config.toml
n_layer = 18
vocab_size = 2048
rope_base = 15900.0
rope_fraction = 0.5
bias = "none"
init_std_qkv = 0.0207
init_std_o = 0.0207
decay_shape = "exp"
doc_mask = true
steps = 8980
MLP neurons of a small language model. Each row is named by its layer, matrix (up: input weights) and neuron, and shows model dimensions 112-303. Each number is 128 + 32 x the weight over its row's rms, rounded and kept within 0 to 255. Numbers have three digits each.
Before each neuron's rows, "fires on" lists the tokens most often at its 100 highest values on Wikipedia text that the model never trained on.

fires on: "con", "Col", "af", "St", "M"
L14.up677:079165114106132085196117091112164177133119088131155158118082134157156085097102099184113098077179090102123157163126092177117106123157144132164073154167118170062159181198082094163121121109125205153155126108176152159134159040135151127118061064169169085097089128089182109091142167134131088158073179156101119158151139091221138123121111071140142112149077118133166125132140121172155133159183092129135178125069177157116083097124137176099103128139124141136117144133085089095127110145186200106125131127150146155109110100120059130125112195148117117090116086138145174174125151151097123137

fires on: "a"
L14.up378:109112110136137084156143137135125148087135102130137170145114023098109134119148100096100128161154164136110060085078157172146069136105103170154079129094148120150081123117146162147152174152197119156079124194074168137198147142103163104166138136127093145182128126117109124126176151109113158088104178140178181125102171155149164118117194120097131150047093143103095144115151146089113066109130140143174108115138129114183091130122188178123103144121159102116120181101110150140182121154122143159110144146096136120059055108107118092140156113184160172164123147103113160127180102102083048095

fires on: "an", "en", "Best ", "er ", "est ", "its "
L7.up1519:184120148123120125105200169147129105099111118120121112137096078091156145100157135062116154126096148089153129060095135161127083122153162106048067096149082159144143165108087133133100117090138062142175105122155154140151175122119095125086123128101093133092149125091078134140121153069051141118147135116132139142106165059120104109139109182139139078104093131114088096117143081107119094107108103075151143089103054107157057155127189076148127180060094096118147179126147167134105127081098152107133098118136170105083174144148154169100198080165101106107127093183130145168147123173120128097

fires on: "-", "Div", "–", "ep"
L7.up1388:163187067124149109195118119140119172144161129167115109096155065169136160087104129145103143054136117074133175157125117154096198152130164136086126095127114136161117122157130148140058098121152167102212140067046108133150114133082148127204156153109138112168098129199105108086129121115127085087116096098163180052173074140159143122138122170118113141109126096131095190173146154145090121161109134091169128110164143098110160126099166084155164089089132139084185110130125102089053108104175093091198188141181124152145135131156155131119100128161124052107149103104162112120172150073104191113

fires on: ". ", "\n", "\n\n"
L7.up852:111124119114107087154140196146136139143164140161120134044154087165124128163069162129163093170146139154121076104125152111123205125157114124129080110132182110142139135195115105180067081102112176095080118102145096120108121155143083122106114151083167085115081061180148130168092147207101161109131105148199144117174174118128122131123163166170119179139105167102147147094166147165139124155080152163104090114111114077074204053130146127091128170177113179146095153122138188180163213145151129150169147144131158105109065159118108080107107144090133132093105145135090150097141122142156157154

fires on: "| ", ": ", "- ", ", "
L13.up73:116103192112076074106136171123106112070111101172101102103137114193132093162112084129079165108126094159099094128085111191127172162163110121117131170167185169149157137149089093124122180104115138056158158127143092052104138177117123092155122151108107118104104108123198150144123160084132120154201129088141122090096142085091165085152117142079156071097141193193160135118116112144107222125158096104122115205160133168084090127120200098130108071056164120088143130166148104119120133129121122058143113166100136109115129147131130199108103086154131055145156163135139091150133136125170121200

fires on: "i", "Mi", "a", "i ", "c", "e"
L8.up202:177158121131108124146166131135158108094181092171097119121093162131133122147130126046123130124159132131147113051140137115112141174159102142093109185130104115185158177091124117149117097080120153142161191104112113125166157160101141115101084158139112067124151118144151076147095127123168158181106096108115140156098149064224186126115115132138095172135170148122110160061155165146098081099135129118125075075098082110190169077095102119153153104104119111206110128069138141122151138142098154105140111165123142134075146183164209145081108092057133100098140135196087092143138135124093165145

fires on: "of ", "| ", "s ", "educ", "am", "i"
L7.up510:142159119081124173154155132137141116076149124128150123140087193120117172118107151148071125155120116148122112117131147093135133113170085081102107121150133128141137185126147198174126134081130124137084166162087152118115118134146107122148130125219132162110109111147153133096164117170153093092098178085147126165167115104086142166123116117141172125092120161135133166146176127109161057194160062120192125112104112119115083137091141136112168161112081130062125134135102114065130142118147114110107113111067113142045145159084080137119089185146098128099097157184183054111092098088180160192

fires on: "a ", "am", "k"
L14.up774:083117143153162153083119151104190127124176138206124153084091148158084168089131119143073120120181133111155186145103130078134156145151123071071103090123111141173180145121121116069176121118136098177107121139115163138145114155108135137131183110134179160106124120112077133153138093144124125084105165078087145176142144117113157163149159111106180105164115117171133158132107123115225067128156132143113071113103153068184135137140111109110129084105152071129148154129136126126143181129120167138160174210165138133113123149075090157118093107088162110128136188068105058047121137134148099130

fires on: "==", ". ", "\n", "for ", "of ", "). "
L7.up956:157135125094117093115137157156115140107139167117139109096174117116145137216051041093112100108180119039118122104114121156100138128182148102145144154156169086108159135197170038123121111143094092078068152166144159132133181105185147133116141116102159161104103126115148072105144138136128064133144094130131185158152126144186126104046172137176087187074105126099125138179093156132112140107077109137150198154081111138159099131134151137127100160100071174049101123165135144127132172075156143173131115126061127104086090156093106137123136159161109107107132174089141097115134142100080127113

fires on: "a ", "d", "c", "Best ", "C"
L14.up1024:137147140086147140190097122102109124142136173157113095080133101161114124135143145120110096109099099105186150082106135129092131124128056087090208044140164091179104146136145152119130092064140139099127082146096169124148130096146123173134118114138109129123131162186136135162119134133167128117113092145165111155121122153145147124122129058105099085202109121167111103152159184130087093160077083138144099146121057152141116077174163123112089138119204089104165112135140125134073131139127089116182094124205151100065165140117152189112075115141137130162130176146109158088159181124099115141

fires on: "c", "of ", "es ", "ing ", "st", "Car"
L8.up1135:130125147104073125146101136147075118098103106207138164184137148078139114126112135098106173158127174174156154173133106110110115164126140134094068167084218136104128144079152191108168140140077095108116133088135123087067082123155148133154151135078127083135100115085135121176134126103088139086070165074113165134107091113124162150158112110103104102132141146106161095137090181166104138112139139059157030149130180061102186140159088126090192158161116117166108125139130106081138130105116133123129128139123088107102118123106127126134168143140144114141160137146125084122215119104150028167

fires on: "and ", "o ", "en ", "ely ", "as "
L7.up168:133178173159064115169126099214106117122160140144115154118095116112181167104165137123054177088049141171176093051146123118107122116148146174120114147077129079186127092162108110162110137201103115110121171141129129167103114140153167126148103168093112140144170127097146138146148106169114115102163146142092109185170111183115118152162116169125186149128165111149216206124132145071108178120114137187130156101132089145151167088179124155197152174184095152122100090128109190197137123073136122145067126131091139108089100141140144125167165060118113128096155142158137063093116078126151122126

fires on: "U", "i", "A", "am", "Sup", "ty"
L13.up905:138134166166146120095158080157199173124110090122168120117063146140151163149091092044069055175168112087093190126130168063155127156150109135101144107121107091165121127107139139095103141120137144100132109084120141154102140121111174166130109091113134118121116155193133124118140112110097093172081124131138097154167073143157161232141170116191128161131133136086176181074119143120137045138139071153091104128197109128141089123175153142108132146099151116060146186205130112122125178168089125158089167158159083165124086129160070150130111073187135145099164177135136107128085134077136133111

fires on: "Ch", "arch", "ch", "op", "o ", "both "
L7.up418:132106091129127150126094197109174123056128184106150164134086139129165102158170116095132111118130163170125053131112072100146185138104135081118115115084156134060096132101163186114111160155128042123122149153141141155143151123156096085101111175126163149124119135141159162128103097119100127111143168126120131086151136128109116126161114123072115080105063083117184074170164124075152211116165099120109092145153129165099140120128111105126110149112121105128121177152100113148113127128111076134141161129115143125166087139130136117105145196125125119124093111204124187171152135154173142083

fires on: "\n", "|", "| ", ". ", "1 ", ")"
L13.up1413:134109148162129141146144123165065125116169138090105091177125195120155162085102095070116139139096138181157156102129120144065152154102163138145150128073092133121096141112104128188133137192164131127076155112142143044076167139148084115100143132087172114101083197117192133120127110093122120154111151128219074134196096144114112140149116131161071123096109158147216100120126124149152137092148106183077122121056175174130149076127151124171126101123149120121180089118146153128108120091147124188082106154150157129091115095143170154165140167153122123104122115144115093127126156113163116140

fires on: "of ", "writ", "sp", "| ", "age "
L8.up109:162100144133121154136146079130064021131108173125100088092140116107114107177116163137053135152177072137129116201195134099141163112134169156076161147127104082166171154057104143123116130106155169010185139107155076135190107099151127116163102049144127129147091129100078172149130154105135095130152126134110114111146094111147119165121123103090119141161130123123150077105114119144112132079156078191062088123139148135135132082125134103096190124129124181122121155110116115127166130046118121149120181132116159146104126149092080109156041119164081188105114098184095072115151141117144151157

fires on: "L", "2", "Lab", "R", "7", "1"
L14.up1044:104149160114100179140123157092172130128121145082167114107115099148204097129129107024190141211118153106120137093126173125155146138057144146140079110083162129115120105108153156139155162106090110132081097135119223124104129074091154137058133128088092042142088115071118154105130108122129115120166120070119115116112147109160121167103171129129122182159164126175099117149132115110131125070120165128156157089082106080101137146106098132156185085144138135151156123127130085144121104133073162122176128151100146144112159139118187111115133120130170113113062110107095094145162139059059107100

fires on: "O", ")", "|", "e"
L13.up740:123119163135138182156130162186067082157127079116142081123111168100121200142101082179176144135104069158112105139186170125104097145145123176133185116072108095114098132110162132097150124115096113123126142101112117134109156145142120128095148146142158120094157123176151138153152149128140061153083122164161077158140037151096166146130155107114090034174125074089137149155114119153138133121167093119145142162102146126150150135121128070098113203134135112122115101099177114157167151079157140169105126178101163200112118174102158122130106149140166067146129121151107136138146127138182136144

fires on: "et", "en", "ter", "ig", "o"
L8.up1008:148138174109107076086141106095148130125137163080160142156164071108159122123083109041154125165119106160055114140096067114156153161141116106108184068151078111114160170129117170121158128163092086106072135180135156098109100119093129082098144160122120139183101147147134163130170154174110194145111140137153152148092137101144092163084145180158157065155154139144144131119086155144165079139159130150121088102129098130142155127108153150143143129102093180101129130079125153108069110115125104108215107135130109058132108164152130177108109055215057108189101116122151175083152142165144117172

fires on: "S", "s", "h"
L13.up818:181141142122157127111161145158118119102113144123176112124117146103126154204118173122155099153155105075113109182146142193061138116129154145162126151140161155114177151152124145121072171119141120152079045147143162106047169129137150124137099103129135110116132199129164163064150122180138138104108163142169159127129112181101124085127178178087133125079116132134223138202178160088124123113167110131176118136164106122140135092135103094041136108092116100099151137100117106137089106148195154186154080086144106132141114074103129097040137141116092159135080129121136060132097122085151167171

fires on: "b", "d", "Gr", "gr"
L13.up725:087156180160093114087107104060090113129116179131137190168164095151133136096126102160120077173126150182137111121150104146136146156134120065113147114086082107141087079168181148153144120136082168110113185106183172140172114120169104093132188135090139072126123114162148173143158145177148085143089142161125141126086139178098157098118142101097143158196137099162121133174122158117105094124162134085078086126077156140134132109146073101130161158103114030131136129117140055104129123162159111115111182114106148135146149146114146130182140081130106069109167110051138119128162134143109119122

fires on: "| ", "of ", "ore ", " "
L8.up1163:162147173059112134154097136101169112154048156096114093069127099119149115132174073133086125157140126082160108123112106106174105106183103153181150166145119084145172107106073178100133106184161208087074132137150137112143131141162133154105188091104174130167082159152124093095139124119157145104128093085069152091147142061140143093162117127174114079138168100081185056097130160101070073159162031076114127093103104095171092116137177083156162101105121183117152109078150099127126092092088099123141113125151068129100111130148153100125079140110114108127060118117117094109132133140147138104

fires on: "ed ", "had ", "aid ", "that ", "ated ", "have "
L8.up252:136151094136076163106212093057122113055127108133173158103122122102119168174123115115126083106130067140115088101127160133116125131123128100167149148139117151100113078113135146077141118147155099185089163087165080139225147128071136115116063152112169102141157132114115127102136187153131130145099157118138159130161101151150146140131152136191135164079104177079082111100136142131084145135165155151199072100094108185102125079039112170097087139109114096174150122164113082120113128104133137147144094103074199087075109125169114124115112123099113132146158140095134196058141131100144083121

fires on: "an", "ou", "or", "en", "J", "por"
L13.up294:137125102193137116155169156077147145153113140141169080135128121204207088106063142106194155119166145105120112133152118177141118110155116094089136087151123151169077117126131115119090131101122083143093087107113149149129115084090114185156155134147103146166163112131084154050166153090098141174133157116121118118071127080118137140110152106158131075102118155105113131098158140163108087113168150121097153143169183133167145076122139186133118156099119159129190121130060162084108111155156129097101147090167125180142117198146113137110195124139076110089122065192097185134143102134077168113

fires on: "\n\n", ". ", "\n", ": ", "th"
L13.up122:142127180156112148107092099165136104093119132082108166145090125124144177162118102124093136139153122142170124119138073158081104130178056178184146139073135131141117089147102099174157127132090113133129074144152165062061110166120124086121136142116124182129101149153083165121102098147124093093156121140148111158130109045094114189136128156121116092149101130098175152075083126170087179173138132120132145128036118143157182130107137058143154111115134099108135095161118162130139124138179084117137139119166097122083108119157104137142151151184141116097163134185184163157112137122166150137

fires on: ", ", "Ch", "re", "st", "p", "ch"
L14.up151:152138146132083117142097163100119150137091142112126150246095130087083131169141112155139147153095117118190097142104113127104159123110199094140047119113134155062125136085107174178123178137144102194108036124141150160127113158162079062134128120070135146091133154166103079124128109128068159122122149160122151140202087092117161153129137132126082179124104141147139131109069175150099142131100131067154081152209155159154156137177071136102125146153116110122143135139122120137208080107139131108145207157140221088091111129156085148066095176133123098120115062151150133075137108048148091136

fires on: "i", "e", "ran", "at", "- ", "r"
L7.up1416:128132174131051127135124140150122115123075094096178107151088128181091099140130113211101145153106127202144099098125128091087112097172147117096115133156100086179123087111125121147128108105195151195155190098145067069123066131080148142085189117119151118119053183099107152139188126114131172133135049106125112182122075132102115152136187139135165082082120110120117175142129146055103151207128164157084134082148162145131065111107116133147113133101084169183118114148072101114109150133159167116123094094125097085120114127153092162158099115021165084149153152148138144152183170163147128128

fires on: "W", "a", "ch", "ul", "i", "c"
L14.up1487:189166162152167141103132103179143090102185058107160165166183148180103159150149130096136098122121135160221113082139138125078139116115183154118072125137144130175152153144130084105145126132149125120124141132079070144123172130095135168175136185048159109161139149164127115181132098138146130122129172124150091159159164164181157127085136146167126117128127111135146133113171125123166107052120125154154111104128126123113105109116128085145123153097136143106113158094124090143182117145147159115089133168133082141132070110197119102123078214147174076105150167141103133088106188152183193124

fires on: "\n", ". ", "\n\n", "| "
L7.up721:123119119133096174134107130146107111129177160167076077127142132091134098159133129104154107127097094240138132107128117197119130165081142147133103146126107102137129083073137140153178166141095108155133171177101138143133152109124161116122105102121092163144083109212115148193183113159061096189148129129139133182147127170169110119130113110167080148148109095070081121171062069073117145161138100137175073169089114140079109115098165126088117115087129094129143075148112159112159133127169099120105142092105175131098089141158125156115135133140127179102111111177073126134091129085114102094

fires on: "h", "H"
L8.up370:133108195142110143103132139171210132148122083137118111126101179133142160199145167102133103107172165109138096111132172155138052144138128135125137106141125125124180162152139139147128170179182138098102171155099092139096187139141100122154147073151176140139170146105132147111106201190096127179127120107126154130134091120179123108147144145163116090108153152070143157098064109104112154093142121107173080111129159032122208167096110097098119094098117083132128083110094150053131090136175104157154096166096225159158109119138114094160108212091106125108086151166119084188111098148165171131

fires on: "when ", "is ", "en ", "f ", "as ", "ile "
L14.up371:136134166123153111071104114148158146094233186059135146143101128086175178110091128157129136174131112111191126109118131091125131118108215102118130127116123137173107087119115153154145122160136096119105151124159077145152039133126128129089098106105145136050179095112139131122092131128081122102129158087153160120144134144187150120126063171117111103101146139181188121083134144123085110152170041162138083136114107148078120103142159109151154109200162136150096146147099154087079176051073166147138104118128134114082082157190126090115136178092128123131075154154107143100133117115164142148

fires on: "| ", "of ", "ing ", "ed "
L7.up329:183089123093078157151082122122145092167078086151139120132146145136067189114153199121160158078192125149153128137116166132139144169101122133137148123092153183065126059100107224103117131123061168056155151132165071066156141065118160122136095104053107093111101087130109161125149129103138122172149189126119137182194095132176158132109154175096120117125134156132109156117140134114133094116150188081189050128075102134105172148091070128140184167139168090113139108106114165139084112096200122151131134145141169098090105119166088123134132120139124115109156073164114108175086146151118156135

fires on: "| ", "en", "an", " ", "if", "ol"
L7.up1304:153161132196123141118142182124174095124134120095145126109107123124168107131119071135194139132085122151157118157121117093076101095105139164141146118166110133097139130110103129115167104157112144172123203153169099122151118089125164110114155069125170125097138110177080130179174117166163126087126118108116114137149188125173176164083111160125104109138175140075072094183135081122095063054142124095129075128113085190126099163156173155135133123165138143097133115097152133115143104113134121145147104109061153107134126159141046179144106172195165150137123120107144106145112145099108198165

fires on: ", ", "by ", ": ", "the ", "- ", "| "
L13.up803:131110109154142104149112164126159120085108185097093133076170141124100151122094117155048170114114120100154181113135153176116077103192138095162106136131157145158127112198128095103139122112187082112144138126141078116120109133199125140168165154140135105132107176139154113142165145072138143077181134147111139139119086148099166137150182148175170097100109131162064137156145077098084146122163057125063089123135132112095120128107185145182168089129160093132159096183122157092050150158120031121149139073113137130096102133186144147145154133124138123107068159140073107113120107205124062187

fires on: "u", "i", "of ", "Bu", "-"
L8.up600:143127113198130116068146137057142094215059181160135119154147102131123157140148180157150098109168129126168156149088133146111188118135120149089120102082142168079128094109121127146150068132072128140160141142096100089149130159096131090128088113111119071136156087115133124096117211100079063169168118129102124134081107141146151131149137115105109099088121084117140128115158183138156145127111119119146106068125176106143170128067158189076166143129112118137166117077112144106176121180057143127112099126128103094127134203176114130095142160167089168112121153105105085187194130174109172146

fires on: "T", "C", "s", "ch", "Ch", "| "
L14.up237:060119098146065130188150127150098109140154111190092166099130164124100098148152113071148180107166083113145160146093190182056183164148108070200129143133167169087197169163121168166174148142089091151124162105127148166155141108134145195111137152146211095231208082081094124163143129111104119139122149113103133107091167106071140125160108152143122177103160170184107085127110155122132145149104157115170104125072091140133123131097102148102202137160088114112180142109132100144115074161148132066090125127142146144146146127104189139174161123116125192085081151141123111158154122223087110114

fires on: "b", "\n", "). ", "to ", ", ", "\""
L13.up162:074112186061126101129098195149186171156183122130128159125107132132143083139103098149197101192147134108152127085084093126115105126102112096127133079126095133114125100126128164149160113157158103085096111167106192148128081156151121148170162108185129093088054116075158132128129159163106072147139142074149055112153171143137095140142122158132161131170122123160097148135081146185142147184162082095090083116124100112078152075227118187169096132141136147149201091080080100145134135160142051134092048135136133115183145150116094069156160112118137095119138153110183098141155167147212160089

fires on: "Mar", "back ", "ack ", "mar"
L7.up1466:094117107122137108064119122103183080088127084149140141119148170132056081159104146136152093028104069103186083157103117136175137114151146098118176110134151167171112083135108134157203137159129160104141104190138115128128197158143197117128129135130139101132172132106126140187132157118176096125120189108178151144104102114125167139140147122080114112153130123171118120125099160123148109188102136100110108117134143160135080081140129108144032145097089079155113115095195124127102115193129175049168133081137122128118078111127089133108088165098105130042134174110086133156115118149162119106

fires on: "a", "A", "form", "Associ"
L13.up594:144090151108083117118112128091153135171119099173128105117136143120090084115160104160144088096110199141119058108035145147058151119117151156125064079123117137179113159111141133099155132185149123120083122114089140134193108101151170110204130157105134125098132180168101101154115176195106117108110106138251116108131148092148133179102140107107088166145145129187086167168165155101150138149126120106083139124132141112125135122108183136115130153127143122112183176152153117147133140042134152163119119156071049149111091149141090152098112130073114134090127108104170178138168106123141131124

fires on: "| ", "\"", "–", ", ", "on ", "S"
L13.up855:137131181124137110134155096109081137178142121180102158114094097152148121118131155104126112146130135162118150166127106113130087169093152152160109096075096094165121090126158125147135182153142145044103152206142138148075122097133163100192082123122090128136155074117109168107144149145136058063094081157120164113087064102154117134126103158111160134177143138129149121089105093152172119099126132105093094197170186226117129100156143148130131135136160133149130160140130148116075148138103133092131034139104114088101133204110145135090173131141134113137135082093079091108097211103091124138

fires on: "os", ", ", "her ", "sp"
L8.up117:171125113113130148193096132120104106136144090203083127146088157145146124169111053133122152122163141111084190150136079139106174169131177138074146122168123106114109172118086173132111135091108135102107118115116117120140128111070185142158150146128078156116093109073121149135150160106099177187132141118134097154120136137124152164108120158079125148201146158052146131120116118138098087104112092121135112097136152087088122181158129093089146116112177099138127202159150078064134086083144136105104125139125124134128124110090066167125104145123104139125084095052071118079120051105140067136

fires on: "in ", ", ", "to ", "of ", "and "
L13.up1092:074126124124127168136114143155139133143111104131061154150142164106127137161113102112116149100092062143175167114132017101056060122185100155076142111157094124095133119162127085154132143099140125148180150173139102152197092074120124103161122142184101065117092145113090095127191144161128081153127168101150111177166134125149129095155111154126074136144111134113170122176136144117069151108121152170119139092089129094084159121220143152114103107136083174076135151094110130118109185123118099161125128191113113185125137167132157097163110098120130068143170080167143138153145118113118143163

fires on: "| ", "r", ". ", "s", "contin", "er"
L7.up1524:109149066140115120148109092111069071151122106155131129163146154161134147106152073121140135096104140159157119031149108163112131170153108092105121160115157126118126124111171163140132154130085108109167157170127081086157120088067116176162095087137124184119078105173115160132151145141153155110076113135108129160128146121142130161115080190152130164119116147163092133153087108124109114156150107244125126102048180103102103104101140060107131103171134181149167141129146159174074195178156133109117123140167098129130165103126176087136206133149186137166096140157111189134118149115164145122

fires on: "\n"
L7.up1322:114071174095077096089101180101179102142094163168162121162141178125103103174156135129172065119179123150106067137182201065088090167177150123155096070148140154114117161157071150067090138129115150107105119068091101091118119141161099132106144103110153137116139138130189138158095143135187126157119130125199124141156120144138161115127135149151189105094181128189106148097072122121170072117155128097138068106114077076112089057098147154101067152125082092162076164156184151146170119174155072149124141177162134186123126166101142143142079147144132129149106157179141105113146179090119162118

fires on: "ing ", "and ", "u", "vi", "ing", "li"
L7.up1142:106158135175145214126173215123142176144149131174110040109128133173158145108057153152158071133134063123118167095057097148139095126144176070055166119079142136088166129142086107127132129136127096127041109139175130103112202164081135081180133153136137152049158121100158098184097130118137182133122096143097155128164128148101146105127136108135091159165124138185068085141158142142077141142121104058173123132159073203136118085151155113093167110095096117089135101113138153087109152102156156143097109142166106206097092123155097154120178132127094141153150121182114148133172117097094036135

fires on: ". ", "; "
L7.up469:154158079076099128172154094166130112178133146109124085134136137121154121131097125148089127114125104117157125111170087192107162107133188133142127090146125130119151123139125115082128108201078127137143157170153109136179200066147070143126133118097091125165110115134187081187090117097102130098063162161125097129118149066150126159079201126206133200113190117104150128113186154089121098146174121107127175099122174122156175130106130158111145102132067110114125101072171156114117094136167139146121175145123190133151140130106137185123147116134105150152100190111117079133128168137138129141

fires on: "D", "6", "), ", "8", "1", "7"
L14.up1208:080161048073154200116075107161122102077069079160146137136111142158116116146103160110137094154138123111078119107136148142126143138098112114133118112132126154124121099096135137099124191118107079132116140146134129093133121153136136108096108148132071125120126122144163120147116117114158076105158162167088123124140136186122121124116123117104101121123158075128121174152097106153087164146145135121100140134139079083147152153134157061120153114160061164108186128106108113129168106043053167120174058108136120141140113097152149134127141168164125152157098063091120084139110138084087128145

fires on: "i", "u", "mi", "peri", "ari", "e"
L14.up1355:117128141145155144108154130155080126174121099126138139099086159189113143035134119077127092095104126184133157134098179083081172088167096114066130032143068187129135096133156118138129139147084132114139070162143174058141109135125112165119140149071107124149109106107147154106140161120118086121150140158152150122195115194127085159175118121176109120149111136134123097047163168132140105123170064147088163112095124118150117116116077101108171119143157117117175124113084125093183164201087145151181096147147052117180110153155138131081115102165113111148128131159124109099145144148122111089

fires on: "d", "b", "\n", "ra", "m"
L13.up228:072110141124053121150141121091134092139087157123084143147138117135089088111062147158110129170103172103115073167097141082149117151139161101071134055119129114140164119133109115090124112160129134152100078140068179129119104137136115085150121119130148097194152141096097165108161154170164149187163104150143103128093192094157132170134106142132148133116136154113117132167099113129071147117215115060060064111127164100093083097188165159162117167154149100193126135104149089127110106106124069112152152179181084100128124157148139109114164134091107081075181122151134192149110148160125115092

fires on: "-", "b", "y", "g", "ack", "ep"
L7.up325:080147128126135085180117113144170141169130085128150113141156181157131123077100128099103105163082084138139168149141153165106136095176190186147114124112116092145135108132163134103165139153159137121174144146087178156094072121073107192093080159085142169129067045181144109190137137095108093092099061103141063080195140122113171158127100183066139153144121144080155177130141131138114063133179109151190096132126092154149109176127138120139155122148156100162106166094124131107108168135066077138190103152151107146139196114138142178110122126141167094112124133081122065174167128096119069119

fires on: "- ", "i", "more ", "well ", "List ", "known "
L8.up648:145173174107150146115133130132051146186116134118153076179087057149139140076170101111124095119137115106151104139118110082147121117179164109115117165100066044140080071103037179150175096131107133170145083111111156101137156159153109120126215145141191113102171121164107139099159073109103131177153107095173132115098113067150116119083130161147168129135090171125158129131063132068100089111140153094139087140173152133173201122116157118080130139127075109178132146179082145124127174160151138137123174114155125149168118178126100113134141101110196100126123145163101166185116147141144063121

fires on: "| ", "|", "C", "rit", ", "
L14.up1141:093076136080072159111096097129137121113151139143081040165146149094106170156117104130110153122149097156105189117136093179129217136106111183145109102165134161150101120192150137168131127099175103162087133067106178123150133121090152125140153114125126110075138120173137191128189150158048142076123163135106135158115122120101101153126073185134127114133090136128084160071112167080121125099160107083074126134177167062152145097137136127171167104137148155150108100140106157155172087141102090062127152108087126150075132107119122114087117185098172109128147164102163128157082108141126125115

fires on: "'", "a", "se", "Col", "Pe", "National "
L13.up243:106096086168069118158159121125196120121142157135127197160117087155118121078094087144138129114175155168166157104147159138135146143126154122136060120123103103120137141165123097081109166147179105149068102119119082140130148118130147088116108077133121184078171126122092066146113115134108156102108124141131087212222129111196124143178126124076093126107143085151135074107157128144113109123124144111106135147198135138093116114135118176070054113105117134136143119080149154113159133103080117126164121152097115138100092099130106053100093113104118114136135084108070128159163131109134082117

fires on: "a", "la", "ro", "r"
L13.up338:142113169098120117159137157149160146109119142176147210141112081121124106148182145105164143169103101147127059096096125173130124116120162141137113115204075132196121161147134174135097132137152159186074140142151126119160174118056090174147118125123121093114129157151135129039137177206062181092199103096149194143099123132169101123142158124114147137180112166095117113179180186115120120120171176105105164123104137073107129171138154145124108124161204095159147169150137141070156108142135158169115107149144203144119071103162129105140101127107117107118128082114115136129116081192098167120

fires on: "and ", "ir", "ou", ", ", "| ", "if"
L7.up1245:111112135149131137116128162170117130111125108099098147166084127108184172106093076084186096115103076205117139124138107121096139160085085137103158106161115097130149133166074111122106119096157108119117100152148194114131113120094192117120160058150125145069173108108152129137163153181069163130103164122126098142255142122181164186078097185130146087123135151095113135141124106106129123102132148106148077111147153097160095098116132121068080148125075126151155141122100124132105139120136092151108108158065123191068124138143175090144114150113138137156166121170182132102149137119069159164

fires on: "and ", "Histor", "ib", "fe", "ograph", "ing "
L7.up1272:145201205144153117147105155113125104185133143138134168097067136151106142175143184131154065149121076117097083128153080136170106110162165096085179103105136094152143149151208148152145082141189142089113175103135121106125134087132094084119099151139092149167139110142085093146165132133149104111095072137114182087082101146166223103131161117091140134172131101153129163148161085132114145108131095121131142138150045157133105090140054152118118180098123095088199194118110132125118206139147110108126142086145087144121112097107110137125151078114097077155128121135152136135187104157172101139

fires on: "E", "B", "en", "7", "o"
L13.up1057:115126116129132110067182121114125108140131161124171171162120072119152066169125106074169097069116109103095117155168116102125154149170102142143138171092159123074155126150147082151190135135139117115058203113125112166110112098219133163116112081148161112102114137171141127133161175131130130158107167133129114110140108075146135138112098098107096115078141119148062100135118147185082098100150161117136097128082111099130121087159098121166194041136122191119095134086046180138125119145097120123146126200060167124101094157170154102091119083135110116094087184086104106071130132185093137133

fires on: ", ", "f", "9", "ep"
L7.up862:142122127136144129111143106202104120100148126086117064161125110128126089103058097159132144140150136188111125158119157146171080141091164157165120086132155083111154154130145108111054176146087172044122127176119166159102107073098158115140174151088128131064081217127072164134095125131109115157144144200115117166157116145177167133146105191128078137110099118090129114101138133145144152058100152131165091119106139103028109118139111152115080156064119137161113101082114157169103134143097125110145101152161131168121149118094054082122207133135143122120171140115111085074158146046135123139